Weights of a small transformer language model.
Size: 10 layers, 3 heads of 64 (1 for keys and values), MLP 640 SwiGLU, 4.97M parameters.
Architecture: RMSNorm before each block, rotary positions, no biases in attention or MLP, tied embeddings, normalized queries and keys.
Training: a variant of Adam for these matrices, 158M tokens, 9638 steps.
MLP neurons of a small language model. Each row is named by its layer, matrix (gate and up: input weights) and neuron, and shows model dimensions 32-159. Each number is 500 + 50 x the weight over its row's rms, rounded and kept within 0 to 999. Numbers have three digits each. A neuron's up and down rows have the sign that makes its largest values positive.
Before each neuron's rows, "fires on" lists the tokens most often at its 100 highest values on Wikipedia text that the model never trained on.

fires on: "l", "N", "if", "n"
L3.gate238:456558577452499525503550531480565540514560361464404557415405439512504559449476473493431525509416485491477438487515500512464553502574406481471465458496610490526448493567462514580494488405471482418556477515512492496410527548430487478423528393464416422507451520514480558512534474501478455494568487563548577486579421568452628474415509478447504435544462560477594449515477622572454508603494
L3.up238:480561518440547491529520371501529496468422566486494544458556378573517455546556470536591541567448530483404636501567464422580585467547556460474455474459477513539497475510496438467437376458482585494529574457578498520549569584488504509402482493461480465485409557547471463574463525550496589489509425498459453450521529512459489580600456480481599552516479441476517515513518624479523478504426

fires on: "in", "is", "el"
L3.gate310:519484425550473446498469454474436487585471565478599438491572512558386428474607487393569404590524446521579535480527502531486491452532578521531446526447537598447506460463535497530473511511430489467484423401525540457484516482499490591487590488490491562489469456441412474518531480534524522495475487448479422495467495454376435522553492522507530557514515384569469525507481450434472483499517
L3.up310:587468531590447452473500563456458497494506576566480419554449543580501469473440582538562484446419577470511530491529510378485457518491534519493535531521457575423521426458538486580496478551487479528427469495520520592563532456536602516509568548526514557555595551468430458502497404561589417505502625535518558525500466508464468571441507363520496571473443517518524530450447566437588478473531

fires on: "\n", ",", "=", "\n\n", "t", "ther"
L7.gate295:445484549559580504563578511553518528496485485476463562503555500525449485614401536460460585423543408553425492392558498538509409496511430562456461503490566507582569513578470538473493534517470419497574495573603512563528473450500493607512541449433381511443503500435514469464484478419530457570480427472516510612450480497499438493483568519495483424489533503505567442568525540466495445470553
L7.up295:498422457524577497554476444511528575600528578477462495491509419527551583407550546457520516542505415495539451461414468413469470494463503531481553539518551431459460497468506511522452563436481497530496494583507516472536491525488426671501525495451514483427542437534474498476497595541522510494539493475517560543468586423570512505598424417535440485351570410472558550476505553500520574467533

fires on: "ed", "ilt", "pl", "qu", "ent", " won"
L5.gate375:498495476487546412460534402433541506548410447529477535530493542609501468565548546433523574478582548515484512456532570529436524559517548453396530517484529530498496484480440472392500483551552448519451491514454557547438523598504453555471556501477442412489479531412515520447573506576529512491454491501554520495530470499540539481489569539467478519452456386510535475525460446437447405478516
L5.up375:468488512467486529461512441518621433472424372440527511459479537510492535463544590499606508517508525521456495505530517385527504579555590513460411567516490512513523489472478521402510475534548573495416520433486534551539464568537459451459511460515463397493478483583439506486544574521565493514431539544481437511504561494505523484528543490518412566503571471585498509464541477446502384489590

fires on: "ed", "ical", "ated"
L5.gate116:544495401523436572534486562574597430499451569537413539488482521536458504572600511511491570496534556543447499455528559460517425472587556483513579531503518521530538488443696450494435529482357514471385423528446499525505506508474468495558439604544565518542462502408492452530550524438562487465427556416571501571515506495525382531475504571499449468451511502473502417368504498482500454558483
L5.up116:395578415544489465576414481482481504472474485494536412555600573544470608598529521597568414482467526406432505436463490464508520489417463446529487431468400630471518471438488518487494488528513534449453476416400463667440583441582519533475568552498546572503458483473481551467554476527435505452493440593502488551449478516408460531560543593422478521463551553576539491574496473531535499556532

fires on: "t", "T", "y", "a", "O"
L3.gate486:435568513424508432548529421473598464523527472516537612482434523540508474511437484584452531470507437418497431441529510520481446551521590524545560462597501596501483557554474464325482463585517506453512513518590499524515465592587435497566460470420398477493453582512549400464437541504528492540467482488520435483507518556489384432510454447434520580371437485489561496499490496466461498512490
L3.up486:488466421512517527427591538512527502504473598531470440469545479484555544388499562520559439436545412490541508548486542517488392586536456566503533490384513467477524548482460448423632556429493473498476559483454461468585498374509524516501475451510482474646506483458489493516470472544541357510463530469422398521384504587496480589411516490465539519490549487563428465488591533452510490479519

fires on: " He", "l", "e", "ose", "ly", "en"
L3.gate566:423505419467651548592480582469528602513524537473507504556519523451524585586545444561432545575516529486426488511453497530540494489452466450484473468487509422509475481520551396382538440554506517523503463434530465572515525489496496528495511526479459507474508503530409552466465498483554582488451498526540511516508480589593578410510464455623466517491434559462480546534532425464546505558452
L3.up566:422434412467474543564532434506478519407458529548505536500531494429465505418523444514456418570453528469559455435480527487397460426521509475448435476505454509494444561490624519502520474534399491508475566471534416503505500463378504464455461557520345414434554481454577531489491452486464504561501399491395477442515517557604598507470556516459571475577507543467546542497433506536555462454462

fires on: "ther", " including", "ely", "at", "able", "ative"
L5.gate597:449498489476488496425544536510470466515478519495431481489489456420525439574533476482483484594406500548520430544467533437548445421564473444578555542482526474448575564471514450525556438436483445564547498497534560480553529494559488480545519628486548485536526380428469570446579545474513541474508470449489432549492439422457537593490428544489560470584531519501540463476475550521504545401518
L5.up597:551454411475490562513587576509510388533561491427560526477468485521407495476533493484567479435479583553512531430464442594513487474512556576573468451492552523427509470506513517596391556468447584627562508439602582495504536589551460479484505484445489539478561401446491526490553404483473523500476521485488530565472460513516532489569511471458486555499461491453560346465521471498527512542597

fires on: "T", "t", " under", "g", " g", " t"
L3.gate205:512499501506576448456526510326567476550522439431446512525587492542478471485428528560497521442537423432477469496445579499515451567497544469407576504528589554486459526540454414522601387505436426439538448510495523505612464554493465502528501439450491510435543460486518467476531601530437503462416496415479508556461502542436522554540589497518538562446543491532515483545607513444538482547500
L3.up205:460541468403445467434534478451517422511507583466539434530487511510523527433479500515528497436433413470528440469547525500492532500506478547395559574565448448431472500446558458482577500431470474484534550476446568510539515527486458422490464443444502375542492518429489438498502588531507483474393463390443416534446518662550465490477510561403536533404604458432514486461467465496440528470441

fires on: " =", "p", "her", "born", "ed", "ol"
L3.gate515:397572455530537517539533403520502595567486488559558585503467505499483396533533522493432517512472427513573531469568530530493486511547492491469505540448556525527500443512512456581401406509466491472465528543517482498543498502497442577566494466495494622440543524381449466448541554518546571566525562455548482451481441462528496522520471597483425517428596439448515416539486445506550558451456
L3.up515:430582519478509552468469484559528541503544450528528558492512562516534520483483525476501544487572509535562457472456445474503477584540438455481438466556451524508472445449612405594455494504540473452468548445533553482549430490597558490459406539539511622393527530547386512487483476500372490505456466504544428500496443486562506493598464520516456443464572544496529467422517528553488582393525

fires on: "is", "e", "id", "ri", "iz", "ith"
L3.gate299:527436497463462484449570485466484552571587532510538490466480446452486444566464505573446562528564569473466532475460458500501533495503621490537513505516527506460511518484527473460501629581423511514503386495518514441415629566528536475617564548535473487585535493525371577439525525500522605574484569483636539442460511560504424619515534472447510465387411439543487462451459468542456534520470
L3.up299:533512430541482524436447549548474518569619481420421412526584530486509517480548598483485525585565511453436626543406468477641517556437475504471471424466491573448507414572427446498569474418506467507568437500516459394482540486519431497471514550509564453606480412490461469535431489481477473479485457508503437481545457555423472524538447461408519380465539498530529487525523602429435583567537

fires on: "l", " of", "il", "ing", ":", "er"
L5.gate218:493486492456533436567507413561577557484562470512512551554537452536493517534509522528457555430446472482538488456552474459386481530567506441491516547420533453509464575454523504404512539551496496455542454554564473531461552481401412452582446482504464582485397569526511446498484478527525527437377494523501489519494556502522534464496486533437476529514487525444516472527405302410470469500564
L5.up218:570481474558592543502556534604549482503473500461477483492504470515462518521585441475478462540536541573480565466555488515547506587587500510541486454486511580463552557489572453501487537537502455484363435523581463561454520525536502538520437552508559509519516507518517466506444510477458592531504535446452600466463525530603438601521551564428477479567496483464563523420610525484455532558601

fires on: "and", "f", "mer", "ter", "als"
L5.gate217:534502533591480494626541515598510495518502463465490485501438483511501556527532589489537571510543537445453448480455511502545513540516607505480533542505468599574387561532491515473521482449503540417534505478586605498554492490535374409488491455449487559542614463453520464509604480474528561496537544426470534485531488497464561548407488520534401575449516493513510403522477540485447451470633
L5.up217:477540451480493507607499489477481485545483487516412574517568454515507611396463443395499487563492509399458528484534473543423464505561495466497475464462471492531523424508485561449451583503428546457539609385486440457450507562497482510539527483437415506613531538462524528544529543455446448505441550494540449493478488609456485468395519440461392476417563473519449417472526522556496471470501

fires on: "\n", "ol", "e"
L3.gate637:494562467455580426553581494524489544521453476479514591559440588504396435608597477515421618468489420542507551434548444579514456512474519562485516552515518420513432493547535505452532494516532428508549492512550508542515537494483490582508520530477405463413487515392447431509496476485448501457586507519526461470467493482489594379473457475443455458439478505456513458545459426544537439491458
L3.up637:438520506445537444585496500486470523485476492387643548463412591399438470471583484441428564527464430553534506496546422500551480491547495532490484515612516446482381442457563557447464551505513422453563495473543493580589521475503513562477482553495443483449438422548503459529467493474426490467587422521508428467572508435566504406548439414519480481418568560481473508486563416527505535465476

fires on: "t", "T", " under", "ver", "C", "on"
L5.gate598:628430399565498439447504572388592513593521512473501501531479447525476539509492455516472532416497453524597425551487524455396544474569520452473448445446519538464530468561507480407508459597489543459492393549522513525543474543528438419508626562442489547473494499528545484406533588490511511551453508506481488428452501453463453413489534486500487621487467409383571444581454560398503523545454
L5.up598:474490433578528449429482515457503523532409643488614431489521471416496526528445529604459523442504454518558476450397453510515482457463541545484489532549513559440552532555613450427561483574466469460455437571542462520568400455560531461567527518522471439557506526506554404505526537517546489460529427499462549507477462438526519483451459436508531396603552485408501531522527531449540516529439

fires on: "ri", "re", "ate", "r", "ree", "e"
L5.gate29:575575402527499525577516521426545580532546493486442515504528517478384480543502393533368485511485494522516457492501470475482523536602637532444523500517516402412492589556530571446548554508520500492533460533520500494491523584444480536393563499516466432498455473421489520492457549462594571538461491477473539533505564492493453437518511383527462517514497467529508457464519518496413507429609
L5.up29:499602429556563530422468528406528522484530490551628476521461378479461617448501463399430546508485504494481421521501560435576474427494556554546552601529512421521508497497514624461504497558390523457395510503499513490450423481506440499487580406553496489539466386571418515514509470466479464453485527421517499558471528499498554449566533479449586548587522467564467389492559452522406492555489

fires on: ",", "if", "iv", " –", "n"
L5.gate414:535566531452540508470524518533480523502544462529478488526392465531495496557515500479462481433385543498517540465531494471581486576590508385442515472483567404467416461522468430441481548490477570404454502490482518487426527566495530578481441428471421488511509494482448540423478495489479503502448580541467530496433492561456383522511581495471517523570514536416562470500412464527466393493453
L5.up414:542485450493507517474466430412509507454494546416466554472493474410541489531495516505464505486458410567501476538430521436480442479531506513507415577430598450598489527450450411526562530493542520427533556523481521542546524558544558468482554526407506425521421462540532524515506488553529516536516509470556437439481466546481475628504405437586508499484467501447574445482452481473555651520557

fires on: "r", "ri", " he", " his", "en"
L5.gate544:600541466479386456561548512389577609531456486516517453501414548456472435462539494491466458514470441553470486481462484495451467570501428579436495513487450453512527524517477506455569533452530520530524515571439539470619515497387403488459599545444441470454543531500482513451500648468457532411505520551544505599463529508504542533510567484501499546419380476514498503465460458530517458458497
L5.up544:422447433566565573495511587494581526519534564486559479516504494482460498487522565522544441525438379473492447498425497619532462329550581496490523480437452455549510493517548473421596428518504443510530601470482562473523550524473511502474520436517483485530474441461393524451512455524545432575501536540528431630624525503503506524493450460513483463468508535489438484418501600545462575562460

fires on: "e", " of", "l", "in", "au"
L5.gate17:537556486452554476646511537512582463534484505445411492441534449505484510525546430555468508533416455422534450501470445375525465473570500586503624468501609436461482480484551453427460479501542445494528467485550412463523490573480419493513427467500478549459535439570444599440499509486563563431437543461519513467501494486500506500400540541547554502525442627555443586483440468418495480483481
L5.up17:420502515499522494516452508517525520404493480511434493446615575507439423456575482460531423509397513569488506499478496454525450530557523567556557447454530447536539479450592491388506573503445438500490542529396439527524552497490487439476533597446474493482428492513433502485471536525503560552499526452507501487469492509476539490476532457496592531518492434481496518472530585626559421519394

fires on: "ed", " up", "is"
L5.gate349:527511423577399545441524499474541556503512507453467516505514446522364468527490596427526565559591502536385547456506543576500451494506585482516540516458519442538527498515652491421518498546445536526511511470420501544508509559563519533462476410514487489501448494463444525503470502450527491626431533563569525485436570548466491503467534489484542513475423451520455415446433526388517567569398
L5.up349:510455528521433437461420431488499473521513439504555530546472493475385453541519613602516468531453504410509517521537459463431485557502533540403495478464493580388457437478461491430497631466500544481526458550542486558529488439462505453506565504485505533488564407504523465418509559674434442541532533558484502558459506496499440538515515464404453553397574495527531532504521506545546406506547

fires on: " the", " a", "ed", "ire", "all", "ain"
L7.gate17:442520552489475555441469526454612459482494482549520570530507601467529485487518448499458482526486549584504414421461517452546444469554435507467565544479552532546544456523552510374590369492475469495491566508460525479493536564503492545511445470438432572506476461507449531505498478504560538537439521464527556454450522558451431555530486553539500398544475462409413437470439494518525563584541
L7.up17:578448476558482447514472419479501475462536542340553563462470539380479456544523558576553554538512470466556422519491409547510483471526579549509521456467487538457494482496554465415519474562520567509394458400500594481508442487496551446486448553488516514461484469454480548472484522495440439527440510574515436514441583466453439508504577465455505602497455440489590605515457444481441523507554